config = dict(
    n_layer=13,
    d_model=448,
    n_head=7,
    n_kv_head=7,
    head_dim=64,
    d_mlp=1792,
    vocab_size=2048,
    activation='tanh_gelu',
    norm='layernorm',
    norm_place='pre',
    norm_eps=1e-05,
    positions='learned',
    qk_norm=False,
    attn_scale=0.125,
    bias='all',
    tie_embeddings=True,
    parallel_block=False,
    init='normal',
    init_std_qkv=0.0279,
    init_std_o=0.00548,
    init_std_up=0.0279,
    init_std_down=0.00548,
    optimizer='ademamix',
    lr=0.000154,
    beta1=0.9,
    weight_decay=0.61,
    lr_head=0.00392,
    grad_clip=0.5,
    warmup_steps=441,
    schedule='wsd',
    decay_fraction=0.595,
    decay_shape='sqrt',
    final_lr_fraction=0.0,
    batch_tokens=32768,
    seq_len=2048,
    doc_mask=False,
    z_loss=0.0001,
    train_tokens=466000000,
    steps=14222,
    dataset='wikipedia_en',
)
MLP neurons of a small language model. Each row is named by its layer, matrix (up: input weights) and neuron, and shows model dimensions 304-431. Each number is 128 + 24 x the weight over its row's rms, rounded and kept within 0 to 255. Numbers have three digits each.
After each neuron's rows, "fires after" lists the tokens most often just before its 100 highest values on Wikipedia text that the model never trained on.

L8.up779:143124113133103110099171095137141148157153160129104097181134165145095132136110125110141181153111111134185084114086135131127130148112117111125133172115126164160129102117123121127092137123135131181132164092105139120103105129146087129140126152153105165127121112117150158131160138146116117109148177171147134139134158105137145168117103130145146102128130141139131113106134118140125112118164
fires after: " ", " Ro", " po", "ri", " con", ","

L3.up433:152175114100133115139080112152136145127161135121108109158140068144120118134137070138119132130107095112146137175134152149110172111132103128142134121133152133124138129126166112093133126107127103130143126128118148121100117103120177146140153146179172134152159140153103144107103103115179125093140098101136163111155105182112114150132158134118144119138114165155153112133098089150123132137160
fires after: " W", " w", " D", "il", "hi", "b"

L10.up1756:116101150132156097108160121137197179147140133108145121107139099122130153139124125127127138142143132139078144123091120155131131114142093142133139162100158116166070132117130147136136122122097122154098119143136088119084134151119123080141146125129162158121163101112130151112159126156100149145110134069098133166120109170138118106144134133111129121108127140123123133144066161101107132112154
fires after: " ", " h", " c", "s"

L10.up1669:145125104137148137143124131108133111097094102109132160131131139192092133105104126106093107110094120119134172139115132131126143087134084133112126131109149133151098147093076121126122160112141113121150146161133097155175135144106183161109104166092100129160125117170106105120149076157134124105123135179136129142087133096116163112105133095107077090154082080131122133164080112096114160136104
fires after: " ", "s"

L3.up632:135119134106111078147182157137107158098152165154143109152117123132156184122149105131151134151133123105087113136144113149126089119129109117173140095123131105142109118171111125105141116146099146116135101112125111134117143142132149087145171155102130187109136149112094088098163150171111123135171117128080111129171108161122150069129138119152155111105138153139137136126113072103164114164119
fires after: " ", ".", "th", " that"

L10.up89:155101105105143129120129119119111116075161119122163160158173129169138129171135120136169149128111122119146144151099120128164147130157114159150128150104129111098098131097131137110074179109138116127104140121167143150091162145103136122124135115129072173124130116123139124148137160154103168122132136192102154139146110133107106115131147181137125127157113092097132121110095162097137142128101
fires after: " the", " ", "er", " north", " south"

L3.up921:156129123156098127120096148178125144143102146119166107141115179132110112129117110096131125125131122134126139123152135122177145128105123158163131148098115112144130194101130090110138095135125098155150136137141112108170132146125173113151143140139113117173132195141124155090128136162191112131103073123154178092144095123115122182155098085118091154189083146124154108107128136111120135142133
fires after: ".", " D", " |", "b", "p", ","

L3.up1237:085111094147111136159128094113144189109119089129135077122170138108087091125163098124098140102155105100145153155113124139097151140139172082108116159124116093110144150074157087122119147130139120133128173164122112137132157105177137138145166155091134111167152133140130117118117070105118127096122156129109168137101138142103137114116146132110130145140109129091127110119111157115142121124153
fires after: " po", " O", " di", " Po", " Ga", " Lo"

L3.up892:131198095137126106092126131107130101114118128118126094128129170121133213099113127085132114106088165099122123154155140156139123131128148100142129134136107112116094118119115158147100137130094131123141064122155131129138177158105148150117124145126074166148139123137122152173132138153128142086136145141125085097154154171115146112129140108081154106104146160150152145104145122142119138138130
fires after: ".", " W", " F", "W", " w", "hi"

L3.up1637:173108158140095110076113179089154156150142138192125148134139129153127140143136110171109113125136123121124099109110103170092133126091149133150162120087118122135136109137135071138169110126108142133117069143111121115084114101159146106123124117159138157130189133126109096163093122125163170122132113130084166094131138145124127082117139117184127148103108134080150109139126127087153129115137
fires after: " that", " what", " would", "th", " but"

L8.up128:133170109098164132147111147065114092147089150116128084161140118125130113148140122152090154116147140100105113097143107103089122135153115117175143118097141135078133174160069147155145117170116123112153141157154169133104151105105151159160143134088096092143153100097187088137129116141118113069121070093091111133169150122103136074124133090113118145146132094131122140147106146125084151103099
fires after: " C", " F", "F", "re", "f", " f"

L3.up1608:139133122114121127151098125157061098131141102137138088123159149130138105113138145137109101078126163157071153129133137131084143149127098092117087178142140107128123159162154102101140143074103141121116161157157134142167140143187124088149107130152109136115151113107149149171114116125135147150154136114117124125094129123116098074124133139125131099164134135118162106135102142114151136143174
fires after: " ", " re", " gr", " un", "-"

L8.up1536:125098124124142141140108142109130155144141128125105117151123136135171083115146166140093130117118119109080133136156086145162124135154107118129121133106130147086068138153151130158140186142135114123111150142166139127113158124118108136134164151125139144129103095131138139126140119142085119109141149207129139184135126131111110093142162085160116141124071122146118141103099149073136141157104
fires after: " the", " ", "-", "n"

L10.up27:116126131136100143085146107104174136085160105112137161143123185131154146151141117151088116157139183145127118121117140143132085120103153116122147100122130117151144100108097102136144156132121127126088127102135126133141102095113131130132114155154129126142122143104134132143133134088100126132168119133091116137126131152098159123109130134141135132158148086124056116154125124085102068149111
fires after: " |", " ", ":"

L3.up620:142142154136117106131162085085177146141134113152099138151157132137124129112140091137121144083121105103102120115175109160157108142128116162169107162088126078107169172141138108140109134115137127169147118132173146090118166101124182152126160156080094105147129134160129150158139091157158086143137137102121116115170139088104127097101144115146111155143118109116151132113125173121096149158139
fires after: " A", "A", "ade", "le", " the", " a"

L8.up790:165091124163093097103177091115100130113128159105140103109157155145169173148174134134063119108130152151128141122161118152157141143170088147104143152060153140145110143133112119146131155134128132120119128151179098106103128119151127124126134138147155169130169165142111133152151156126110140138119178162093126141167104131096125140128112178117176122148107082116130115158093133094136140136113
fires after: " O", "te", " ", " di", " Te", " A"

L3.up958:129102112152122082168134165101059116133114102136097128127141119114098110161162154110117089091105133146078194170144151139117104112115108088107178164146106115097146134141110131119081135169115142141158131113114111129145148081189119151188107084138108143106145097134115180131122136174106156152131137126132103140116135120109122122123151118112124116124137169151143146082112125106090157119148
fires after: " ", "===", "==", "-"

L8.up565:111139077133175137104159090126181139091119140137129102155178173089135151122136138137082151140127128122107181090079145138181109146120093122120113135132134133113173155130102126123088141104125116165128158171119149098118160121149127095181169121158099202134125140108151116147147145141129114134173137157117086140144107153170145103081146104136173116151129156110109092078127119130124127119072
fires after: " ", " the", ";", " Di", " second", " a"

L3.up1408:131125127107129111125181112124128110107136111115158123096120131093109104109123115158072142088180165181124180120154148125114104121134101126079112170120142105106121125106134115149093195102141071153137155129111101152155108128156149123158134164117110125119099134106106161122121155125135116106146091156154109144117105121135180108107123094122080079153116136124134117134115167108132124095133
fires after: " ", " co", " c", " g", " me", " C"

L3.up250:110157124095159144143104145113095139127115155107122109193128103144148147102114122117130114156077164102144119115114114161105139119102109119121119154123117170118118135174114138112120164130101130169144146098125141139156136106148169142128119188171100113136119107149127112162119109122153086087152086105076124123152124134123126149135142110099093123106102127099114151119129093109121166149128
fires after: " re", " w", "gi", " W", "f", "re"

L3.up826:122131126137105133087139096104135118179161103170117103090156137125126163139095122123107109126143127143116105163132133151137104128090097140145144120153141130138173123113119113144067135117139148160094112171152129114090140125128126135170126156131116114114145113124131142083161142178148135118109142159111115099121123131134098092096131129148102141085123150122126166096117079124078146122180
fires after: " the", "The", " The", " this", " At"

L3.up1419:156109117118165090078150141102117148122110124165170106161144142175065135132163167117158101135116162123119164108148101119135081125114091115134087125104148131124165107171104156127135154127086115113129149143166150124124145126129140133163196117121161133107100118128123116116133142163138130119139105094146111132147132140172159096150140153181138175124161138156161160096099145101149137108174
fires after: " ", " the", " of", " a"

L8.up1276:167160155112137111128124127125106169080128143100142118164147083098160163155131101171130141116130138087111114133073122116141103084136111125169126142096201141089128148123115175097136113138151127137101142129155132146064119095161107124162099111165116117140144132142158133079109139102122119115146106138117108140123114093105181165164125119142138158134136122117137083127118112148140152097127
fires after: "o", "ra", " F", " No", "re", "F"

L3.up331:125138125120175118104098154138113117140109143156144110121116140162096131084124089160137157149101199105079169152150137105126158104148096133142108115122126128132112127127089097082107118078112140129143170137147145117119117108173166175149123171153124122134142117115149172137123168146132161120131137145085147113150121110117151138157123095086117107110146130136158124155122092122110124136119
fires after: " w", " W", " f", " he"

L8.up676:140126127146111123141145107119146143065105101168111157114190156126078096098141139137093079116106132144143172123179118129114140119162144134143139118140147125119167140108157054127150128077104098103120142115120139112095116137133145171108086108108105133106137138102126135140137102125138122103149134130139177150097119157136131114150127094122132118123110075156135148135078139118123148110112
fires after: "s", " A", "p", " Po", " M", "ci"

L3.up462:152116128110113112108132152066125185127114119131114105127173134132145147127150102136129148097107109116110116143099122142069124096134115130148109112102127110102155157124149112144127140173112106150156116145111087076082122169127126133126155110166121147160096147135176140153128125136110106109122118125119154084138153101126148120133108122139161083115105167142170134131133131110178146110137
fires after: ",", " |", " (", " A"

L3.up782:124120107112108056125111091169112111140136169123146099121163139116127157129148114107133153110132129059132136139116135178113114137139142129124146111125113118089152124093109102108109104098144120161137104111125112106147116130155159117102119122125128174173135156139109153123095134168159102126154111128115112128119125127117183113156180109144166081157149112152149165108105153097170169113167
fires after: ",", ".", " ", "]", ";", ")"

L3.up1453:144140100108130121128155129097132158138117108131101115120142130112151109129139110126091141126131107136126126139094153129157110141162124135103137145148165135109155145131168083123139123155104167119145115113148135149121100118213114134188135121140131098126151116110139136117159145121169162118115158105098188092127146118116128124116125156095165146142123152160122142121072079166147136092107
fires after: "hi", "ra", "am", " G", " Ra", " M"

L8.up387:145142104121124104165098143098175160139134122114130123124159119110098103073131149141117098146165084124155148120148075135111089094115098115118118116099126133179186153103114123100108127132112119149071180133137103131099134116101110149120117134162129133161097166108183122146120173090123124140116127127123130145163118110161135130135136103136142098158098117170131136118098175145113187106119
fires after: " the", " a", " in", " The"

L3.up93:139144145084080127083138130125120130128122132165122106107095132135145086088149128114140146101101155100161148145108150131119124176138143116109116123134141101081123164137151151133130135110123092135136085129129122132156100110121099056112116118160139111200117115140108142143187147146125147076165146123170150114148170103104166120123135147107170092178111145145147158131130177102141135104118
fires after: " |", " "

L3.up584:144143127105145112150123097101104125082121173140150086135160172117113099107171112108100115094132148155074119131158161162109090124119099122093093158133129094098163153137106121136087137124123116118144158130163141145120123126147166161154167167091152126155107153127107143146126140163125145117149134118106117130132153132131158097144132095183138128157156090133133153112091123075128154167218
fires after: " |", ";", " ", " 0", " 1", " 2"

L8.up1341:127186163105172138140103112127108144148110153093117146145089132121110156088124109110160108109097138114142119125125104144137128081129114147129143088125111154111150164153100162179183113135098069195108124133150129119149136126109115133139128165137130128105118173079122135145116125111145172117129119111123102111160119192162147136102161126116122124123145118142081119156137074144152129123110
fires after: " g", " G", "w", " sp", " st", " w"

L3.up327:114136120121126113144095114093093133086118152159120117161102170134115123113130138129171166131078137071153107170106118142116132145141129079156137072135166108149104139120118103150150170106128114094125109153088111133150107123124115125173159144127092122122112189128102170168065149125117126113158161084133108129184127097123126129130172114093150134194135144138101113123122099157158159136184
fires after: " re", "fer", " appear", " Re"

L3.up1543:088120140126149121140138097105084161130119097119112135102137147140148141115162111129133150042145120102107156154145118162152085101138125104111125173139167118135132171114110109113140136147084114139159120161143103136153151148140123150143169116150119145168114147128127119139136141101205170123122168135123145141095097085162114145124131144105106066133088146162143109142128107094096139153147
fires after: " ", " Li", " Pro", "ro", "wi", "re"

L8.up1038:169156103131109105116155119091124155107122114124104128115162127112161089096106074079134116101131138099160104099095096105160120146138136115113121146115124111147161139139121139143076132093116170129101147152155132120114141149142158134170162143135144105077145088101167126146094165136108160116121211120091120134116149165126150109082128154176179107112154158128152128126115143072152122107112
fires after: " p", " to", " P", "gi", " M", "hi"

L3.up1739:187088111130151142108118155098114113134101141170153140143126150120132100097117123159137119130171107100119119143107112094147101158151097127126152144123171105138112128131130140144088159144127125118115144128118103129123137165220142105170163115110142132129116094131121125113098137119112168142111129131073145097111138142126127120121163143130102121129150153118131144124145125110167146112154
fires after: " f", " ", " b", " c", " co"

L3.up1187:152158131109124102135115143110135144113083141130132075164128141113145117105153126106125078133112134097144143184142146148084113130163129122110082151141149043129159126142122108165104140126097126129123123155138101151135118135164143096130126135118109106167141168114095136137159131164135130099133136100124129115113125108119160128151141147119123095174140110138119139081117121070106129059151
fires after: " ", " |", " 1"

L3.up1314:151160107111122129114117124139096168118144151144112112072136131108110130126139137076107137115142140146105113148121127120179091129113149135113123126135142118106148164149129106165132152158139133107118182153122149104136113111104056118124169113100116162110157105106117159113115119158105109137113137166128173144127117152131117109103122136198104158106144151102109139108122117130145141129158
fires after: " a", " the", "A", " same", " as", " this"

L3.up1593:115134105120128121140138168145086113094125098090179089124154093098085138136173133093144083133149127143130155165120110127137147114123132103104141116112120106138092138167117137123100116140110135102127139134113126119147164121135172117164111122101178093094131136129137132125134091166146097116135090133147110137097111121147161080134135106105069137133124135190081104100095120101106092141142
fires after: " ", "e", " 2", "n", " su", "y"

L3.up1339:138115117100088103126178122083109160162112153149104117140105121106122123113114121154108123139140133091151099123121118160174114156119125151127156142104127133119123134109136130146134121129157161126142116094135124159145158160142116099130168129111093143155115135113092134125108139139146135083159177092103106129145114139143195128152137085150128113119126113148102110113124134112161139113166
fires after: " ", " and", " |", " that", " general"

L8.up1126:166106105110157139106129080123138124070079136108118134151115073129153127092141115142141110106128140130128142136164113167107087152128137144116144130065125122150187173090127147154185101107108126168108148126130107124126087113099119106147121077134139158142150092102160132127132144146104093106115159121101115141147128139135213130133178132118121172154137148125145152100161131144154094137132
fires after: " b", " B", ".", " G", "H"

L8.up1485:172174168141163109151169143158130154122133156136094094119159145099121100156125108150095105111152146149126155096202068123118099152152110147110139119114163146063159192136118091109111160109136155132107118163151164131103071078107146081146122137121134151143111160108119112127141102142127106167117152179117111131095145118124147115145160140143166170091140108112121143116068173130109123096110
fires after: " a", " A", "u", "g", "c"

L3.up492:163142161131147124123092124132143147161107113152142149083155131111141114149138134136129152109151119142125110157163135133140149133109097140148130154134107118140157140144149150185129095127112118168133113154056116162115071108142140138175155111157155116103163120151097090152113145123133110135090188096135134110166130108156103113093164111133149116116144115136114155126141124105169149152134
fires after: "p", "P", "F", " high", "T"

L3.up565:097104132103056109152094135141111139111180137138134159115155165150111101147177129132101107149127095110141126127107138126126128150100149110096134152078134107148125153084088104136124152121111123150114134138116125100140142092126089108136165118152122149145150146117154097167119134187108145156124106140151104132159148099103134093096144171127130138132115183100141106137094109129119108160153
fires after: "\n", " as", "s", "\"", "iv"

L3.up708:100151133119099122162096106100114156131146098137111113102146153149129102085164129110115140112132123109144116137133092148105104145113167170106139109167135088099159077132097128126071102156102146122124115137090140148154113146136138101171105094141145146108122100138115127153113142158151128121093157143129111140125129123152166106144191127156183135139087167174097113124087122132114146123112
fires after: "-", "d", "in", " high"

L3.up654:138127125113162137110165104143149149135125157124124160127160107138162166116140082162132121148105126149121148097127115134136102146131107141101157157144137121099147137136088131159116165109121137108155084164144135112081117149129183118138155110135109166140160094115140094157103130103139118144141147132172140122131089174190160109105107144157146148131144130102126158092139123124138129123145
fires after: " B", " mo", " A", " at", " S", " b"

L3.up1737:107133146128133101106188118135160152118114164133137119170120125145116133171113117132130154121113096133061135154137125151102141137108115131106106093122138101179168122121137146133087158148117156160129173120109114158095134135158091130179136183119152079140109147151113094129145095135154105131130143160100139130127124136114136139154145136132096109109081087119130137117142167136088123100134
fires after: " ", " no", "ho", "ri", " La", "li"

L3.up977:148142151134129077131110088130126171143126139093138120161108102106112084135128087120170145122116158109130134184141165139126147098136137148140117139171119084121073147124138147112082134106131095144137159118112133155132110113183100152114128176106129133141130140143111171103121119177138133085172144145086148171193106144052157120157122080076111093164139105127134129104122126122096172177169
fires after: ".", " w", " 2", " he"

L3.up1037:102100116137099092112105086145139124161128136069144090115150110101157112144200114149133101106127113085156090148156163127106099112132128107099091128161137125146103138131113119101165147133144152113122150122192156099103152150157139154097175136102141133135131142133069141137139151124162182129140128154119136088148123132132125099102158095116170086118088134118101127131132149106097158080163
fires after: " I", " E", "Note", " U", "re", " Li"

L3.up998:135161105103135125116118075134099148111128153107114133151121105103118121173164118113138149156120177122114105172130124146085131127116098146109134124079082143131078152150152139153113149089124123086138141113140144118124174088168149136169146152127150128111059157150125125152144110137142155136087066088109099134118104142140134100141146114134102144136145102109174146115086109134103128161134
fires after: " a", " H", " ", " c", " de"

L8.up879:110097150132088140147111050118113127094162170134140149101135166139106132149146132123152134128128124071145106078168130083157124124076154140122144107077140082108161123131126131081133147129111151097122100074123182152106104116117159148141146113087160137127093118094157133152151110132146129143172136093160094106174095112115123098156153127141116142201092151149100100096116145106121144135118
fires after: "s", " on", " as", " On", "On"

L3.up1652:138175118136120131112122118118126143124145167124135127115146093129112155128095090152166147098112154131126127123158124134114205130157119159118168128096072133125189149088093131125100128129093116165151084124111082091131158121202172112107134132144112131125085143134093127144128121104179146125128138165093148115111105145087152074126158099097093125151150120121096126109108148117149122135136
fires after: " g", " h", " 0", " w", " do"

L3.up1126:129129130143111092118121136103115117133150162101169071080147139090156076096179119147136136118090139115144124113132180168138125128167149178128108131093124097092166183122154130116125141156152081136157130167131096134110086123139153109110153142165105151140096132146078128111138142145138126109178125098132152107182130149114116141147119146082177131165143148131133155108137157088124142109174
fires after: " |", ";", ",", ".", " "

L8.up470:143108124141139151090142104144174169116096136141125133138139133075126137124134127179116128137108091134116098108129114153114127103132136134132138155142121121135110137075126119145144188131100103144153135180126104140120127128179126102103151170109141168133104127131139140102113079118116161150125183127132109119122132141146152094132149170115125118122108069101089132165122130156126138129091
fires after: " No", " po", "o", " Po", " no", " Pri"

L3.up81:126144109105152089167129156114107126117120098133158099112110128102105097101106136106145170141110121101171148137127115133142111165146136169094170164064127106111092137107140119094136102115132129090157157133137096141121147118150154105130162178087090088138111084145153142138111145169159122097131132125106097145139129151097182094148175086116092127117132138143126149125152127098119144126134
fires after: " |", ",", " ", ".", ";"

L8.up45:169080106134117126164198112105107123089142089148112086117130131119153122113162147109117108098133154136168117089133144154162124110129096145115152143106119108118152141120083127125129105128093159091100113165121154129147147124154176138144157112105111129080130082117114124136113119116139136086168127147171126146131123127113114098103149174150134089127156147128153139105101126090124155136139
fires after: "s", " S", "-", " a", "S", " An"

L3.up1226:198153134133098143122138125105169163119118112083120085144084124122137115142145139107165136098149113139149110137144142111102090139123125138142147128124129139111165136140130101138113119131119107100104137126142139150121107084082147090145104149099124122129156123136115123120118145143160079098126140117118171114093120139118124114147102129120171126145131153153074118109126168148114103114138
fires after: ";", " |", "u", "ment"

L3.up716:156119150126192096132114120113089124132143148093151086135154131114126111083128110114139143115156158156096122163120161118165091101145117111122117136101085152122122128139142141158083107112101140101150119104127118098133115147155107100152149156130106134127158148108134137107120129116114143112142158101095123139059107175110171102119130118124136119121164133168104134115104116131083116115173
fires after: " ", "T", "s", " |", "te"

L3.up88:157121130177124107161119105123110106098155172108118113151131126151134091164147122104127137091155069117153080102141120181119142153144166157086157125117141146128174150136110130139124152167117111103127109111121134166071101145122109088128130132095138130127182078141135162113140130147105136110117123081108108145141085079115140114145168119121131162132095141158124137115089116123103109159128
fires after: " |", "20", ";", "4", "|"

L3.up793:100089140149119117157159154088127092157104144111155132118115151160147125067123097126085147104177126107081138127118139117160099132130102143125122132120122124103139189141177159151097142140120084141179118133127119126099177159088104114166126127138133164156105161141126135175148145126122070088098131087135143148144121139158137096114122080125101112130133148123150138109123146119137172161111
fires after: "C", " C", " c", "id", "ult"

L3.up905:183142094126091079097117121148100107116107153114144110094149130100110168145156138111125127104136099083135131129115139125153148114103147160071104133087096155102100157125152144095116168138139132186117125135150138086139121126152146152184129167113096112139152142155131156095091135127122123102124128118080144139171107160082181124138156104110130117141184147153168165117113139125139135128162
fires after: ",", ".", ";", " and"

L3.up1332:141123170164145132117091145086112139126104119139135097132157146153115101119126119165115112146138119145081114124118113111099156157155145175143155137094134108124115125110141153190089109131101117194160137134148112112129149174139097113157163128126177112158143104155120116149144127160124137110118109104144132106130118145095129111118152130168140156108129133123177120139139152138110164107141
fires after: " c", " C", "c", "it", " co", " p"

L3.up890:149167119142089096107116123117115139161136135177160076082149118101118096142142100112124172059118094098153131108122134133126158114149115109156138127119164095086104167081130177138106093125148144145139127099105143140128101116127189088099156102122127134153149138160117124128092112140145105071151160134121142129152170121132144129144154084128141099142119121143131131117110137104152115126115
fires after: " |", ")", ";"

L3.up1431:109122142119086132122076114125086091091146102109117083112163141125127112137174140136080150103147157108122148100150142149135136142142169137112128138078129097122111168124077119134149168141133073136151136150097135132117127104157122127146162122085152119106115146143100131177087119177119131137132155135148151102123165148054159139127133120124131107109070128137156123094149141111131114170107
fires after: "\n", " as", " As", " Pro", " A", " G"

L10.up820:152113141118154124159146077138135149123130135121118141159155144121098083101149115143133132125100130135124169155113135165137127132136129165151131134104108108165146126137082067113160153122080146109088131147122142163122117096116150132135102139145128124138121089129155088109145112146145174120123112173107139129120143082120119128131162155136140089145114131115102097156117131078126159153074
fires after: " ", "-"

L3.up721:155151128083079100121099133118127160125085134143149121142095129112161122074160116104142123113125107140088108130141141144098072163138157119083100113116148127127150189156135099123108164127119139141129096144136098188126141124151110111115134147163141130144132127120104135126165141119101121076119131141127156126094120110126150136141147116139149094132131148150167138098142156077117125108135
fires after: " |", "n"

L3.up1166:136128158114144106137132124120125110143134145117167085132122150142118123094131102125152110102151146143097101115116116112117122115119095169111129133103146122125120118160115126131129114175104083100130165128127165143175135126148171086142144139093128167105107143149070128115131135146124097135126149093102145129127120132112137118117119094119136175126145143168108144059117148114107161171140
fires after: " ", ";", " |"

L3.up458:129129110085120118176159148086073178127105097134114149096149124151151112082117145076097123130161118088128117147115119144128125118118137167118145184082139127090124171097119126190130117134119112090141144133136094134137136098136116139105167149162105178117103150137136156140138118160110141139118111125072078119146103155098127111117133114153166127140122115154107148144103086065162147122132
fires after: " to", " |", ",", "en", "d", " "

L3.up899:159105092138106134109122097130121123147144110149120113083120142149127141104136094116123096109112166165182150144150152158088130091131127127114129103168097106064095153110120149084147115108130128148125091127140130123127147096143136124128144146154133122141121100128130130113129176129172117108120116116140116070126162100114131144124140081123130118123138132128151138075128127137159137120117
fires after: ":", " W", " S", "S", "-", "."

L3.up1111:138128138120093100127128098121131118197123105129162097096144130105114105111105111106117147076183141091141095110133173141121164178126151178071134161104105105074119145123113132101122113143128178133169108119091121132156135085111111119121151142103151078162138119181162143120151135131167121122136131144141192146165144115105105134106133063088137137108134145143123191096095143127182159163098
fires after: ",", ".", " (", "[", "–"

L3.up1641:124157116165129060161122092112129121123119148165171095127142124156097155132100102089133181094117134108133146107123099204129134141126171109144140151133130103132123112123127100133132073135133138147168137126142119122165110128168158157130154110128101121141126139130096179112131143115134110115138143101095074097184123155112175109144143122162136114139155149159134168100088125112127147130110
fires after: " the", " re", " ", " The", ",", " that"

L3.up522:099158170118185149152173125140102136158119122157117123135119155128097112114154114127134110128141081108124159137082118170103154099187158140153154121121090112103152114099091120126090147153106121103168128157113152112129143137114135125140117132115097104101115137144175110156097130174130143111112111158109118125146082115156133091125142117156143113112069109128161129122122131101121121132140
fires after: "-", "'", "A", "S", " did"

L3.up62:155134115126111084130143095100162112150107113141158122108173150120115174109164136094124145081122124129129128118137139121148102123105108125111155103092154124133147171125081104126102169113120130183115142177055133159150105147150180107107150142103108155144098144173106120156117156112149115140135168113128147117129112160119111143107169181125143149125113123169132136141117123147155140158078
fires after: "P", "M", "C", "T", "G", "S"

L3.up270:131177103114120085119140134141095125149123122121126130125116155124098132112180118133143147124123165111104178192164151169162118112131136072131151132112130109119112107129131146111107150122148148140151147100146156131155155156177175139157139122136107175163115127120067173164143160154171129121102135125087161136090133150106151099147109106121148136121128134131154086103069105086137184118181
fires after: " ", " that", ",", " W", " w"

L3.up1348:142137154137114099108088148142073145094122131103143129132126109098103174109139103091135170157104125094102158130143120096134146120124112148113144137086122131130158140113088152121125155167135160137133123107141121109094101122107139086168124097156119126132149105143112146120143156153129115146112141153138140169111133147134159118121138108119129102085151137159099127127126101124095127125162
fires after: ".", "5"

L8.up301:109099122096150139150114103137110142123111142177169115169139168130100117137110154118127169110129142079129129142126116132115157058158101106177152170120166063152131129130114139121152105090161116146146111142123123145119150171120110149120144130153094142114123134145126143146128143165140144103118142108103141155160134125114136101179180163121070135180103115106133114093115127125124150121133
fires after: " ", " re", " Re"

L8.up670:147161125155097101119126096081124170133113123113152115079147145116120163107124114128144140130144104165102092128138157138098121120150126154120130120095140129122160117129154134121102127089124140127124079162122114145154129137136112125126128083157101115149124107127096118121141082118166129115110143102116116091142108093122150078092144129138197140140111124128137090091148139131136137114139
fires after: " |", " and"

L8.up1040:132114086112159093162134154117086122114086121156169145088106102146115121089164145074106180127155184165137123115126142134119095081164118101169120140087096122122116117128102153113118130099058133129128083129107138156177165128148172119125163154115130119132133154134153118110119108151138145085112107153132145114117136150135136068081144144101122114139119131132131121076093124109141162128094
fires after: "s", " of", " S", "S", " for"

L3.up181:148141126132153137125115133099119120152101135113168109130171163150096162091108132137143131087180141125106145131137132185132133131147127122137154165119119085127117149141133121105057144135116115119138174109080099172064138121170135124100117152138086189137179180129112141089106143156131150124093097144092151124117122125114135125126184125126093135107111132146116147149120136087101110129118
fires after: " ", " |", " the"

L8.up1136:134078144140178095165143096124076164094114156131135132145150135136176143117168089130135151132139115125109092131147152143159146087143078147118133119112153117153129123132117163103128161144089130117151146148164106129136134108162109084089126112136139140106116076172128132143145149109151107108117127154104102137141125120152168129117143143094106138078135175133073089127113126143122134149106
fires after: " ", ".", "th"